Part of a small language model's weights.
Architecture: rotary positions, no biases in attention or MLP.
Training: 427M tokens, 6514 steps.
MLP neurons of a small language model. Each row is named by its layer, matrix (gate and up: input weights; down: output weights) and neuron, and shows model dimensions 16-79. Each number is 128 + 32 x the weight over its row's rms, rounded and kept within 0 to 255. A neuron's up and down rows have the sign that makes its largest values positive.
After each neuron's rows, "fires before" lists the tokens most often just after its 100 highest values on Wikipedia text that the model never trained on.

L3.gate419 [187 188 157 121  84  96 104 152 158 152 148 161 137 137 179 148 131 146 127  98 134  91 129 104 152  59 156  77 120 172  74 104 158 125  82 171 106 129  87  80 171 169 188  96 180 131 112 177 119 108 172 124 112 156 121 194 170 148 168 104 166 144  75 118]
L3.up419 [113 145 132 133 169  91 104 149  74 107 125  92 138 121 104 105 152 147 155 136  91 110  88  70 111 132  74 137 134 124  56 165 128 128 127 130 125 131 124  99  92 116 148 133 133 154 129 135 166 125 196  63 146 181 103 101  95 104 170  99 166 175 136 134]
L3.down419 [126 146 134 158 128 157  74 122 135 124 193 159 135 158 118 136 119 143  94  95 110 123 117 118  85 140 157 126 104 146 149  95 115 158  98 255 123 183 154 128 127 156 102 131 119 164  83 224 131 132 157 113 188 100 160 107  76 125  94 112  89 120 129 110]
fires before: "\n", "0", "av"

L6.gate303 [165  92 121  86 167 113 107 117 110 105 102 132 136 111 156 144 130  83 147 100 162 113  78 112 138 151  84 120 120 193 161 127 146  93 104  95  77 133 155  85 127 124  97 118 125 168 115 133 129 150  84 176 100  92 116 112 143 134 123 146  88 111 148 118]
L6.up303 [171 155 127  98 123 114 163  62  84 119 144 144 136  50  86 228 136 156 145 159 121 111 114 127 155 101 126 111  89 176 104 115 174  79 114 125  82 111 160  73  98 106 121 134 170 161 133 160 165  87 132 182 104 144 141 126 159  99 149 166 162 126 133  94]
L6.down303 [ 29 120 180  76  44 117 144  84  66 111  93 189 147 137 127 124 107  80 138  88 146 148  94 153 126 119 182 117 133 188 122 114 167  89 124  52  83 120 146 106 122  68 134 196 158 150  81  79 132 141 157 134 153 109 104 107 166  87 137 137 166 111 125 102]
fires before: "==", "===", "The", "-", "In", "B"

L5.gate254 [100 161 131 102 141 170 141  28 112 137 109 118 128 154 111 126 143  78 134 112 140 124 176 163 149  68  88 129 169 121 109 133 122  64 139  57 156 148 117  92 142 163 149  77  86 104 124 175 179 173 171  89 128 102 116 130 170  67 139 136 168 169 149 146]
L5.up254 [118 187 112  81 127 128 150  77 116 165 111 110 132 142 157 111 127 147 161  65  91 154  93 133 104 105 109 127 141  91  97 162 127 133 127 128 154 197 141 102 166 134 129  88 109 118 109 107 133 179 166  75 122 128 168 134 117 115 172 109 103 202  99 156]
L5.down254 [126 128 160  91 147 123 122  82 158 112 108 106 115  72 160 168 127  66 169 121 137 187 123 157 138 121  95 158 182  49 134 173  68 162 128  52 132 158 150 132 148  87  42 148 147 105  90 134 128 133 139 137  98 130 116 124 105  88 146 137 111 202 112 138]
fires before: "ful", "ed", "ive", "ion", "s", "ing"

L8.gate179 [111  91 111  94 161 134 159 102 173  88 159 122  78 108  88 107 149 104  75 124 146 132 131  79  92  97 168 103  99 132 130 122 137 165 167 208  87 120 113  81 183 145 166 160 123 134 115  81 109  68 187 156 136 156  93 196  81 123 143 156 156 122 159 159]
L8.up179 [106 104  79 131 111 163 115 123  89 155  76 107 160  71 106 135 105  66 191  72 138 126  84 123  98 105  95 143 103 152 127 190 136 162 157 156 156 101 133 143 173 144 133 143 163 112 135 146  90 169 109  87 147 145 124 176 121 161 133 112 176 148 112 159]
L8.down179 [ 96 144 122 118 110 128 145 126  97  91 129 120 105 110 116 146  77  94 113 105 185 124  89  98 154 141  48 135  69  84 158 138 156 161 111 115 157 101 124 112 161 127 117 141 155  82 106  92  95  79 134 126  48 156 129 137  86  86 209 136  68 151 162 110]
fires before: "%", " |", " million", " b", ")", "5"

L6.gate331 [115 154  80 141 110 125 112 155  96  95 127 119 162 152  71  98 124  89 107 152 110 107 137 155 131 165 139 117 143 134 150  67 134 137 107 137 146 150 144  82 113 133 157 124 177  67 118 132 152 114  91  99 143 105 140  95 144 176  79 112 219 155  88  83]
L6.up331 [152 163 228 134 147 117 146  73 111 114 149 151 141  88 133 124 124  83 110 137 170 148 139 133  49 149 150 133 136 103 165 116 122  78 106 185 113 161 102 132 177 105 159 155 154 126 148  93 129 116 114 110 133 153 112  96 199 160 154 107 175 119 118 123]
L6.down331 [152 106 154  91 145  43 143 148 182 105 102 128 154 111 119 175  91 139  88 155  90 107 120 153  94 107 116 165 131 157 122 124 111  92 144  86 131 123 119 152 127 169  88 145 149 205 135 115 149 113 175 112 100 171 134 122  81 120 141 178  66 104 160 131]
fires before: ",", ".", " and"

L8.gate530 [135  90 134 107  88 145 163 112 162 116 196 150 108  96 123 113 171 106 153  85 122 129  98 160 137 138 140  78 115 103 166 169  96 192 117 196 165 129 131 133 102  68 159  75 119  64 133 117  88 126 138 127  88 186 117 127 158 136 145 122 159 167 183 102]
L8.up530 [153 102 147 142  64 136 103  97 100 114 128 135  84 142 162 209 174  65 111 151 111 141 135 133 118 142 138  82 150 141 158 182 113 160 163 165 147  96 107 176 107 132 127 100 129 113 102 114 111 120 184 142 171 170 125 128  93 124 185 107 104 116 111 146]
L8.down530 [175 115 213 170 119 128 107 141 147 117 108 133 117  71 153 156  73  92 148  74 196  93 141 138 157 136 108  96 139 145 159 204  89  54 113 143 155  81  81 148 112 108 129 109 175 149 107 115 109  80 156  87 120 116 121 126 113 130 151  70 140  83 167 178]
fires before: " |", ")", "'s", " O", "ian"

L3.gate112 [132 166 123 167 133 153 160 104 130 128 120 181 128 127 164 162  98 146 137 136  74 165 116 151 129 105 128 132 116 171 148 109 130 155 141 112 119 141 167 168 182 178 126 154 118 114  93 147 101 174 202 132 139 190 126 175 115 121 106 168 114 136 101 119]
L3.up112 [104 177 141  90 156 145 138 152 165 101 110 171 183 105 142 152 108 149 160 140 140 128 124 128 100 145 118  91 115 126  89 158 127  88 124 113 165  74 170 158 107 182 107 172 121 171 151 126 121 140 113 137 134 179 183 110  76 151  86 204 107 118  88  95]
L3.down112 [162 114 128 141 205 145 132 148 163 106 109 115 111 130  94 156 134 116 219 201 185 103 159  67 103  98  81 152 128  59 152 138 103 132 136  70 131 107 145 164  72 138  95 146 135 118  97 128 124 121 109 148  61 113 113 106 107 116 178 157  95 130 167 107]
fires before: "\n", "|", "ed"

L5.gate475 [ 98 127 134 121 152 157 137 115 236 123 129 140 104 115 158 137 137 143 113 109 107 187 126 137 134 124 111 134 124 155 127 121  75 192 154 105 142  65 119 165  93 173 144 199 113 102  51 147 110 174  99 111 172 148 150 176  77 108 122  96 130 158 164  89]
L5.up475 [ 66 191 132 115 150 102 174 167 138 113  97 128  66  72 118  85 117 145 182 130  88 115 124 139 151  78  66  77 148 131 113  88  87 147  90 149 134  74 183 157 138  92 194 170 115  79  77 102 112 160  99  96 147 161 105 143  95 150  66 114 146 110 118 119]
L5.down475 [132  80 111 152 135  97 146 179 118 102 140 137 152 131  97 127 124 117 112 136 188 151 121 144 100 139 132 169 132  86 119 196 144 138 149  82 132 121 147 149 137 139 132 139 109  96 132 125 139 118 198 148 136 149 124 149  95 183 115 109 104 165 133  92]
fires before: ":", "ed"

L5.gate311 [136 142 126 135 129 128 180 108 151 104 118 131 153 118 108  86 137 168 123 160 146 101 136 155  86 136 153  94 144 131 115  97 133 116 116 137 159  87 154 142 114 103  71 128 154 155 138 147 154 180 101  95 163  87 108  80 110 141 107 121  88  86 128 124]
L5.up311 [157  57 134 147 111  93 106 165  91 162 120 114 135 139 137 198 135 127 149 177 158 167 146 113  93 151 101 167  80 189 185  93 144  77 154 103  91  79 128  40 139 104 103 153 147 138 113 110 135  64 114 168 178 148  64 153  63 109  91 127 174 101 100 136]
L5.down311 [131 123  81 133 141 147 107 123 111 169 101 186 164 165 120  55 104 120 125  80 163  88 106 158 171 164  76 149 109 116 175  84 204 144 112 157 133 141 113 127  95  95  51 207 177 167 112 148 121  82 133 134  88 161 138 193 111 163 112 114 107  56 185 135]
fires before: "ican", "i", "ers", "k", "f"

L9.gate47 [150 111 145 142 177 116 144 164 136 158 107 124 107 105 106  95 187  97 139  94 140 157 149 122 148 103 158 147 169 161 120 140 119 155 178 100  72 115  56 101 123 122  89 114 182 145 109 130  84 141  94  92 119 109 128 167 141 125 176 114  97 116  76  94]
L9.up47 [129 179 136 177 174  96 122 131 135 120 113 192 153 155 104  54 164 150 119 130 116 144 165 160 119 171 143 126 104 163 170 193 146 162 107 162  81 126 128  82 116 123  78  76 174 134  65 117 167 135 153  82  83 122  82 122 151 158 112  87 123 124  70 129]
L9.down47 [ 96 143 102 105 151 166 149 222 192 134  99 126 128 119 122 118 125 129  78  95 163 116 129 119 138 107 100 160 160 115 146 106 216 125 112  82 105 131 161 108 152 134 116 104 157 162  99 165 125 141 139  90 127  96 122  88 207 142 176 125 104 124 171 201]
fires before: ",", ".", " |", "\n", ")", " and"

L9.gate208 [140 134 105 159 188 147  93 127 134  98  98 108 114  91 157  32 128 133 110  92 118 121 130 172 146 123 131 159 160 146  91 104 130 151 153 174 146 121 115 126  85 179 107 113 169 110 109 160 140 131 145  93 127  48 139  86 142 118 163 153 118 172  49 107]
L9.up208 [ 76 100 117 141 116 100 160 167 150 121  59 145 147 186 167 132 143 130 110 126 151 144 119 109  76 116 154 105 176 115 146  96 112 119 125 184 117 185 136 178  95 141 160  80  61 133 166 107  91  70 169  66 212 164 133 116 131 193  68 138 182 142  78  57]
L9.down208 [117 160 166  83 162 103 124 162 114 174 162 130 196 141 178  73 154 104  87 124  94 140 160 128 151  99  91 117 155 136  38  87 135 137 156  82 119  98 173  87 106 162 180 101 174 115 172  87 138 120 121  99 131 114 166 108 144 140  96 135  93 109 158 135]
fires before: ",", " |"

L6.gate44 [155 129 153  88 145 141 160 173 196 130 148 170 157 162 150 131 106 106 104 120 143 127 126 114 188 109 125 153 221 134 142 124 189  84 128 154 141 130  93 158  45 163 120 138 106 139 129 134 163  90 116 146 111 163 125 171 139 117 175 132  60 133 133  92]
L6.up44 [140 145 121 127 155 139 142 149 118 127 152 108 148  91 161 148 101  98 185  76  89 131 120 141  93 121 110 111 152 126 157 156 173  53 107 107 123  94 133 133 135 127 108 121 129 141 115 107 162  91 129 106  92  39 130  90 138  85 122  99  98 146 112 141]
L6.down44 [112  74 198 125  73  81 158 148 155 119 120 126 139  65  83 130 143 173  94 187 133 142 148 124 117 117 135 109 122 136 135  90 163  85 179  82 150 137 129 138 107 160 163 116 140 139 134 111 212 137 158 123 128 190 135 102  47 100 122 167 149 133 130 168]
fires before: ",", ".", " he"

L8.gate538 [104 143  86 109 167  81 109 128 157 152 121 124 115 124 116 122 128 153 118 124 158 150  85 170 158 119 161 177 141 153 158  96 107 132 129 173 170  76 163 119 118 104 129 115  96 127 144  87 125 117 108 112 108  96  97 111  81 109 108  72 135 138 154 114]
L8.up538 [107 130 111  76 143  98 199 149 146 101 163 157  94 134 152 130 115 123 165 161 112 130 142 125 150 103 141 123 118 147 100 116 146 148 170 108 103 138 146 132 141 153 173 140 149 193 130  96 131 126  75 126  64 139 100 154 115  88 156 147 148 103 146  65]
L8.down538 [ 88 115 113 115 149 117 145 142  67  84 141  79 106  51  88 137  95 147  83 129 111 126 147 150 159 140 112 111 136 142  60 181 132  88 108 123  80  74  99 117 104 168  82 120 159 132 109 125 158 120 125 127 184  98 154 114  61  90  86 105 139 135 193 117]
fires before: ".", " in", ",", " of", " to", " and"

L8.gate205 [117 119 110  96 111 103 179 111 126 150  98 120 147  97 107 158 117 136  71 149 132  81 159 108 191 168 112 158  90 145 131 145  99 130 104 105 101 133 160 159 147 116  97  64 138 101  50 154 145 158 127 145 122 132  86  92 222 108 155 153  79 156 166 128]
L8.up205 [169 112 145 102 111  81  87 175  42 158 109 141 189  68 104  73   5  59 159 127 110 147 144 128 101 137 102 107 100 130  91 166 156 138 139 124 146 100 133 151 162 133 115  84 147 105 144 110 145 126 124  90 110 151 137 124 155  94 177 137 108 114 195 126]
L8.down205 [116 178 146 177 149 105 123  90 145 112 158 203 154 137 112 146 142  88 116  96  95 129 112 105 119 114 140 124 156 133 114 150 114 132 131  46 106 142 163  78 163 145 134  80 140  98 163 137 104 135 140  95 124 117 128 113 149 150 110 201 164 177 159 132]
fires before: ".", ",", "–", " |", " for", "ated"

L6.gate250 [138  96 155 140 115  98 123 132 166  67 112 158 133  46 101 150 150 140 157  99 128 185 100 126 161  85  80 115  78 149 121 135 121 128 156 120  91 160 195  68  92 120 178 147  99 145  81 157 174  76 116 113 140  88  63 158 174 128 164 151  92  89 161 140]
L6.up250 [107 120 151  93 131 171 127 104 152 149 144 171  84 138  99 161 136 113  97 124 184 113 149 123 120 114 115  70 112 100 166 156 124 119 130  98 124 139 147  82 120 114 128 128 162  95 113 159 157 114 139 170  98 132 107 160 110 135 136 149  68 118 128  92]
L6.down250 [102 144 132 124 124 135 163 134 136 101 112 111 136 130 121 104 131 147 142 118 103 116 100 139 113 112  98 145 198 184 168  71 118 138  83   0 126 115 124 144 104 120  71 131 112 156  92 128 147  82 150  88 137 132 159 124 144 111 110 123 104  91 157 120]
fires before: "==", "In", "===", "The", "A", "R"

L9.gate164 [130 130  45  82 109  79 170 149 153 109 134 122 132  98  94 157 116  92 117 109 135 159 174 192 105 120 125 151 121 155 133 130 155 107  89  92 128  84 134  88 105 159 162 167 124 156 178 147 100 104  87 121  94  70 133 133 141  82 107  83  85  68 145  70]
L9.up164 [129 115 121 128 128  90 192 131  94 146 116 154 149 139  76 131 133  66 201 104 137  85 118 135 140 146 149 168 213 119  94 147 152 166 128 164 101  75 121 144 173 171 122 151  62 141 116 110 138 160 141  97 115 130 154 163 180  76 104 145 119 150 120 103]
L9.down164 [101 140 198 115 124 109 114 110  85  84 167 143 147 119 144 174 154 121 133  99 162 132 186 137 160 120 106 104  84 110 133 119  66  72 119   0 158  98 147 161 123 119  65 104 141 112 105 150 160 150 116  96 129 126 100 122  36 183 157 124 127  64 130 122]
fires before: ".", ",", "\n"

L6.gate376 [172 192  99 119 121 133 107 102 173  86 134 154 147 125  97 176  85 146  70 153 128 119 132  78  72 139 140  93 111 102 107 139 180 202 131 114 161 168 151  91 121 169 150 138 125 114 110 128 152 174 102 119 147 181 138 135  98 133 154 140  89  96 152 111]
L6.up376 [173 129 105 147 105  92 155 159 101 156 104 115 118 196 118  99 158 133  74 192 103 120 141 112  12 131 159 160 184 155 146  99 192 106 175 144 142  85 161 138 114 172  99 128 155 128  91 104 135 120  94 128 168 147 168 104 185 125 105 166 139 141 170 125]
L6.down376 [153 170 103 145 133 131 136 156 136 122 139 123 123  58 145 147  69 103  78 103 101 104 153 163  90 161 109 141 163 121 134 165 124 155 112  84 161 133  31 174 126 143 185 156 134 136 145 138 122 151 197 126 158 162 169 176 146 173 128 157 114  90 114 149]
fires before: ".", "ra", "ording", "ans", "B"

L5.gate172 [ 81 122 138 105 129  97 113  80 166 137 105 121 144 124 109 132 153 109 134 105 206 152 130 168  99 123 148  95 178 158  94 179 129 156 132 172 133 138  87 127 114  90 112 123 125  66  73 156 109 105  81 117 108 137  66 145  97 118 143  57 172 168 104  87]
L5.up172 [119 127 154  85  85 129 125 155 114 127 123 169 141 127 110 132 119 112 180 192 156 124 108 150 124 195 117 123 120 138 109 167 143 157 169 203 119 105  68 160 133 111 136 144 107 175  80 126 125 128 142 101 113 112  63 115 149 188 141 148 109 158 147 116]
L5.down172 [168 153 121 134 200  97 127 144 128 106 156 153  71 161 131 135 163 151 131  92  68 155 140 125 123 143 112 109 129 181 135 125 189  96 120   0 146 107 152 148  96 119  69  52 154  95 224 111 149 127 178 114 134  98 165  79 117 107 180  73 147 132 147 156]
fires before: ".", " of", ",", " (", " and", "\n"

L2.gate485 [114 109  94 111 101 156 104 130 125 174 153 151 178 130 175 115 154  93 144 150 150 123 116 103 159  92  92 162 116 101 174  88 120 128  73 118 127 134 134 107 116 169 154 146 122 164 135 142 157 181 174 144 141 106 154  90 130  98  79  86 129 151  60  99]
L2.up485 [149 123 126 139 107 112 104  83 117 121 150 121 179 136 146 169 106  79  77 196 141 100 118 119  87 145 148 160 131  38 129  90 145  77 126 164 133 141  69 101  92 109 138 146  93 187 148 177  69  93 145 126 118 121 153  60 137 132 175 118 184 165 139 146]
L2.down485 [131 229 216  80  71 132  99 125 176 127  94 118 127 106 164  84 124 125 186 139 153 140  49 112 124  63 103 140 147  79 132 168 185  83 138 113 101  98 142 156 111  31 176 178 127 148 149  66 195 110 133 142 103 123 176 111 149 165 159 149 124  57 122 211]
fires before: " |", ";", ")"

L9.gate277 [104  74 163 147  43 143 177 155 124  88 135 151 127 138 110 135 126 122  45 106 174 197 108 152 127 129 115 119  93 176 124 176 172 137 156 133  77 106 189 178 141 151 107 138 143 169 138 158 139 157 132 118 140 143 111 119 136 127  96  91 131  78 135 113]
L9.up277 [124 149  95 116  56 113 134  80  95 160 189 142 174 184  87 127 192 190 114 119 140 176 162 149  80  79  51 117 119 118  88 154 121 101 107  93 107  92  89 166 119  89 133 129 117 148 120 156 135 132 108  57  83 144 117 136 128 157 120  81  76 122 159 158]
L9.down277 [187 193 139 159 107 126 190 112 110 104 119 126  86 165  74 109 157 143  63 141 155 175 139 187 124 115 124 151 192 112 162 119 115 149 102 146  95 130 114 151 163  85 111 114 143 127 149 137 142 149 142 127 143 109  83 125 126 182  82 125 130  99 113 130]
fires before: "|", "|---|---|---|---"

L8.gate629 [180 180  96 126 147  87 131 101 121 140 120 118 109  82 172 135 129  84  91 108  95 172 137 113 133 135 110 126 104 172 138 117 100  78 127 182  60 139  91 126  69 101 194  92 132 140  98 146  93 130 104 108 119 135 151  65 151 124 105 158 135 114 130  38]
L8.up629 [121  97 125 149  95 207 130 127 119 121  70 130  79 136 142 151 105  59 140 166  89 118 125 155 120 145 124 163  77  77 125  72 160 177 108  62  68 170 130 181 134  79 132 150 102  75 101 135 126 185 121 140  98 137 123 142 182 119 109 128 104 161 128 145]
L8.down629 [ 86 148  96 157 174  62 144 157  97 112 124 139  88  96 123  90 110 104  68 134 148 132 102 155 141 133 119 134  69 162  63 209 114 112 111  15 117 102 168  72 116 134 103 159  93 122 150  63 138 133 103 174 114  64  90 139  78  74 157 115  97 113 112 140]
fires before: ",", ".", " and", " (", "an", " in"

L6.gate6 [141 152 132 166 166 102 125 126 198  67 103 163 171 102 105 172 114 101 147 161 118 145 134 136 120  84 125  84  76 179 111 118 163 124 137  87 134 115 135 119 127 170 160 142 145 128 143  88 146 141 158 149 145  96 107 143 168 138 160  90  78 102 175 137]
L6.up6 [109  98 197 117 118 118 148 110 122 141  62 157 153 105  86 157  83 138 116 111  60 151  93 109 108 134 129 136  95 159 102  73 187 128 144 159 173 185 132 149  85 137 170 110 156 151  95 126 149 122 200 143 107 132 157 156 149  87 163  44 142 161 228 136]
L6.down6 [ 98 163 127 120 165  79 187 116 153  79 116 142 195 162 106 208 162 154 179  82 166 115  42 191 133 114 119 100 104 127 149 148 149 204  99   4 110 119 161  92 145 185 156 123  76 105 161 133 132 143 203 155 153 133 103 146 160  74 162  90 142 126  91 105]
fires before: "==", "In", "===", "A", "The"

L6.gate390 [121 105 183 113 128 159 134 107 169 131 162  99 106 153 167  94 140 129 162 153 173 119 114 178  98  93 143 128 120 143  81  85 133 157  87 118 101 135 131 109 133 193 138  49 136 152 101 123 142 110 189 135 134 171 113 123 175 167  50 104 118 111 143  79]
L6.up390 [111 130 130 171 152  90  99 192 170 129  95 180  83 117  85  85 164 122 120 125 138 123 106  97  79  85 126 163 177 102 123 150 122  99 127 146 126 158  74 148 124 127 138 182  87 129 145 196 106  82 198  59 157  86  94 146 104 135 122 165 158  92 169  98]
L6.down390 [ 96 147 131 157 136 123 160 144 178  91 141 127  83  68 148  90 109 150 172  70  72 113  71 128 111 129 106 119 151 157  89 110 145  97 158 117 111  73 152 195 105 148 116 134 179 171 125 140 145 163  81 118 131 122 138 113 196  63  76 174 126 125 165 136]
fires before: ",", " |"

L6.gate365 [122 127 117  75 209 207  87 118 124 130 117 189 136 145 136 112 191  96 107 124 127 153  85 187 160 102  86  87 187 150 118  96 126 140 144 129 107 133 136  90 136 176 149 121  74 125  98  96 123  67 151 119 156  92 128 158 180 125 169  78  81 117 170  91]
L6.up365 [111 103 141 136 108 150  72 129 152 166 118 126 188  98 119 142 126 121 115 140 110 204  84 143 111 172 138 110 138 170  53  85 152 131 116 122 157 198 130  89 143 160 183 127 102 134 216 124 145 124 169 131 132 126  84 137  95 111 170 141 110  97 163 147]
L6.down365 [135 137 136  99 208  94 193 120 153 140 115 109 167 129  99 120 107 150 114 136 146 108 110 166 125 107  92 129 141 105 169  83 124 117 132   0 134 114 158 165 171 150 161 141 147 121 161 103 146 103 136  86 151 155  83 112 122 145 140 115 100 119 183 187]
fires before: "==", "In", "===", "The", "B"

L6.gate190 [ 87  66 198 130 124 175 131 164 154 152 115 146  76 138 131  75 201 129 137 160 148  93 148 110 120 142 109  90 138 146 155  69 158 143  87 113  95 129 113  70 146 156 144 150 159 175 144 153  66 149 149 163 118 114 152 120 104 124 138 159 119 110  75 137]
L6.up190 [143 140 108 109 103 183  98 149 123  48 124 136 127 132 158  50  83 115  97 137 188 105 120 154 111 136 116  79 157 192 181 157 130 145 109 112 130 185 107  91 152 131 114 182 124 101 111  83 132 122 100 157 144 125 142 146 138  92 132 117 108  87 151 146]
L6.down190 [180 113 141 140 113 103  73 108 162  57 232 160 118 106  92  87 123 159 125 127 115 128 109 143  92 115 148  73 141 114 142 123 158 170 152 164 136 138 119 170 147 133 179  74 113 131 111 132 121 136 108  93 146 159 159 157 164 135  85  87 130  57 139 124]
fires before: "\n", "ore"

L8.gate294 [163 131 110 145 156  81 162  94 147 135  88 166  67 168 119 101  92 119 103 159 156 136 117 112  86  72 119 118 140 108 131 113 142 103 144 172 124  78 130 139  67 189 149 158 165 147 109 139 125 123 115 124 111  84 163 115  84 105 121  79 108 128 164  76]
L8.up294 [138 136 120 121 148  86 143 125 129  61 146 104 118  72 129 136 144 130 175 119 116  97 126 156 104  77  99 115 126 130  69 135 198 114 125 159  93 140 169 115  81 142 112  80 116 123  81 168 142 167 167 102  88 113  92  69 151 105 155 150  80 156 136 112]
L8.down294 [101 109 130 122 165 167 135  59 201  97  86 107  26 112 150 107 127  77 187 146 202 101 153  93 119 105 104 101 105 103 164 109 122 122 113   2 131 128 132 156 162 156 133 141 103 177 133 148 131 102 165 130 184 147  91 127  70 180  94  96 126 101 126  90]
fires before: ",", " the", " he", " it"

L9.gate363 [155 141 131 136  97 122 141 163 121  92 125 102  87 158 129 128 164  95  89 149 115 203  87  60 137 107 136  97  94 151 127 140 143 186  69 146 177 114  95 112 166 132 139 174 172 114 143 184 124  98 162 114 185 120 146 133 111 100  92 114 137 107 155 157]
L9.up363 [ 59 174  96 125 110  92 187 139 114 149  80 117 110 113 135  60 113 143 126 133 100 122  99 108 147 118 140 127 164 118 124 174 176 155 186 185  89 152 110  78 118 138 158 113 151  67 117 165 115 158 138 142  82 133 137 109 155 143 122 120 107 127 143 121]
L9.down363 [120  89  59 189 126 173 114 112 102  94  47 138  94 151  60 170  84 122 127 146 122 134 123 116 118 130 177 102 148 155  83 137 132 130 136 172 106  85  95 120 128 131 177 128 138 147  78 141  91 155 136 122 153 147 119  84 101 110  82 128 135 111 187 114]
fires before: "\n", " is"

L9.gate45 [105 129 182 158 153 133 182 139 122 102 127  91 112 102 128 147  39  87 142 157 135 164 118 161 161 113 155 106 137 146 191  66 130 139 142  91 169  86  67 145  95 109  93 108 121 135 127 153 132 168  92 142 131 162  97 112  83 141 134  60 115 169 106  96]
L9.up45 [105  39 145 144 189 216 155 128 150  94  58 139  87 140 135 159 111  50 152 130 156 148 181 122 145 107  96  92  73 139 157  79  84  96 172  98 139  62 162 181 124 125  84 149 118 169 143 155 126 108 119 117 149 173 148 111  69 161 101  63 164 128 117  80]
L9.down45 [117 170 141 150 105 108 136  94 136 119 103 113  84 121 186 135 144 123  82 126 140  81  92 108 136 122 128 107 149 146 119 112 179 160 117   0  88 145  82 109 142 110 162 136 179 119 166 154 129 104  95  95 151 140  74 136 133 151 140 152 151 133 132 136]
fires before: ",", " the", " he", " of", " H"

L6.gate598 [188 125 115 107 148 158 160 102 143 126  86 165 129 142 100  80 154 179 131 173  99 145 147 166 133  56 157 131 167 109 107 109 161 192 128 132  78 143 145 124  89 154 126  86 150 158  65 112 101 199 137 149 144 160 117 168 127 125 186  72 106 139 109 166]
L6.up598 [178 176  69 134 114 114 143 164  51 164 162 136  98 120 130  96 140 131 122  84 173 124 145 149 160 144 132  99  84 142 184  80 129 124 180  70 124 153 144 149 151 108  43 118 127 117 113 138  88 171 171 114 116 164  92 166 146  66 122  82 101 139 162  99]
L6.down598 [ 81 112  77 125  91 134  68 108  82  99 142 123  66 119 128 106 119 162  61 151  99 162 113 104 111 109 137  98 110 140  71 123 163 175  96  73 137 142 138 104 118  94 131 164 148 150 131 130  97 127 120  57 115  71 154 187 150 132 143 175 138 197 141  97]
fires before: "ine", "ough", "w", "rop", "as", "ony"

L9.gate607 [227 140  87 104 125  67 120 139 113 140 204 141 100 123 204 145 116 140 149 136 103 102 136 145 118 140  79 138 153 121  78  86 148 169  67  84 178  94 124 114 122 174  78 115  86 123 128 134  86 106 145 121  62 132 122  83 138  96  84 116 191 136 124 142]
L9.up607 [201  87 112 113 127  83 111 106 149 100 155 166  87 120 145 123 155  88  95 128 152 137 137 165 144 163 133 160 125 117 108 162 232 169 130 104  86 191  92 105 134 148  79 166 135 153 160 114 124 177 185 130  80 159  84 139 104 188 127 144  73 121 103 179]
L9.down607 [123  93 162 114 113 159 116 108 151 173 138 142 129 100  55  62 162 173  51 197  97 103 139 127 141 115 115 101 145  99 138 178  78 107 146 249  92 152  78 136 128  92  72 166 119 151 132 189 120 153  95 132 126 110 112 130 134 128 128 146 142 144 142 135]
fires before: "\n", "an", "os", "on"

L3.gate598 [142 167 124 139  80 133 123 110 156 113 151 192 147  99 130 169 133 107 136 105 123 123 107 131 146 136 135  92 202 120 106 102 113 123 132 119 173 159 122 116 179 180 149  82 131 195 106 141 150 144 108  81  97  99 117 154  32  70 118  93 133 107 153 120]
L3.up598 [ 89 148 116 106 165 109 117 149 129 159 112  91 146 130 150  94 113 164 115  81  93 114 131 142 211 185 105 155 100 145 120  83 132 159 109 163 157 130  81 107 216 173 151  96 128 155 130 134 130 165 125  89 145 112 103 128 153 143 121  91  70 178 131 179]
L3.down598 [ 69 179  79 161 128 131 130 116 100 153 135 164 121  75  79 140  86 134 151 122 160 131 138 131 153 165  98 167  90 125 108 130 163 162 126  88  98 152 110 125  99 101 149 183 104 129 122 108  78 174 113 133 187 151 147  88 115 180 155 195 133 163 110 114]
fires before: " |", "el", "ad", "ument", "ing", "s"

L2.gate471 [102 115 169  85 153 150 130  69 129  94 134 181  92 109 146 142 128 143 138  87 160 216  94  93 132 141 123 171 147 103 131  89 142  76 141 132 143  95 103 122 112 101 164 152 133  91 107 127 166 160 145 153 160 115  86 193  90 108 137  86 154  63 147 153]
L2.up471 [169 158  75 107 118 138 113 144 114 115 124  69 128 178  99 126 118 144 165 102 131 178 107  75 144  91 113 105 142 134 103 160 110 198 127 124 138 123 157 144  79  98 201 147 112  77 123 152 156 117 126 135 140 145 142 129 134 149  67 144  96 122 121 121]
L2.down471 [128 144 101 144 163 122 111 101 103 112 115 165  97  95 158  71 164 176 116 128 107  87  89 108  85 116 145 110 119 139 163 118 139 148 141 190 123 153 165 105 108  87 135 123 178 132  96 102 115  61 153 131 147 136 140 128 116  28  62 108  90 133 134 169]
fires before: "\n", " is", "ach"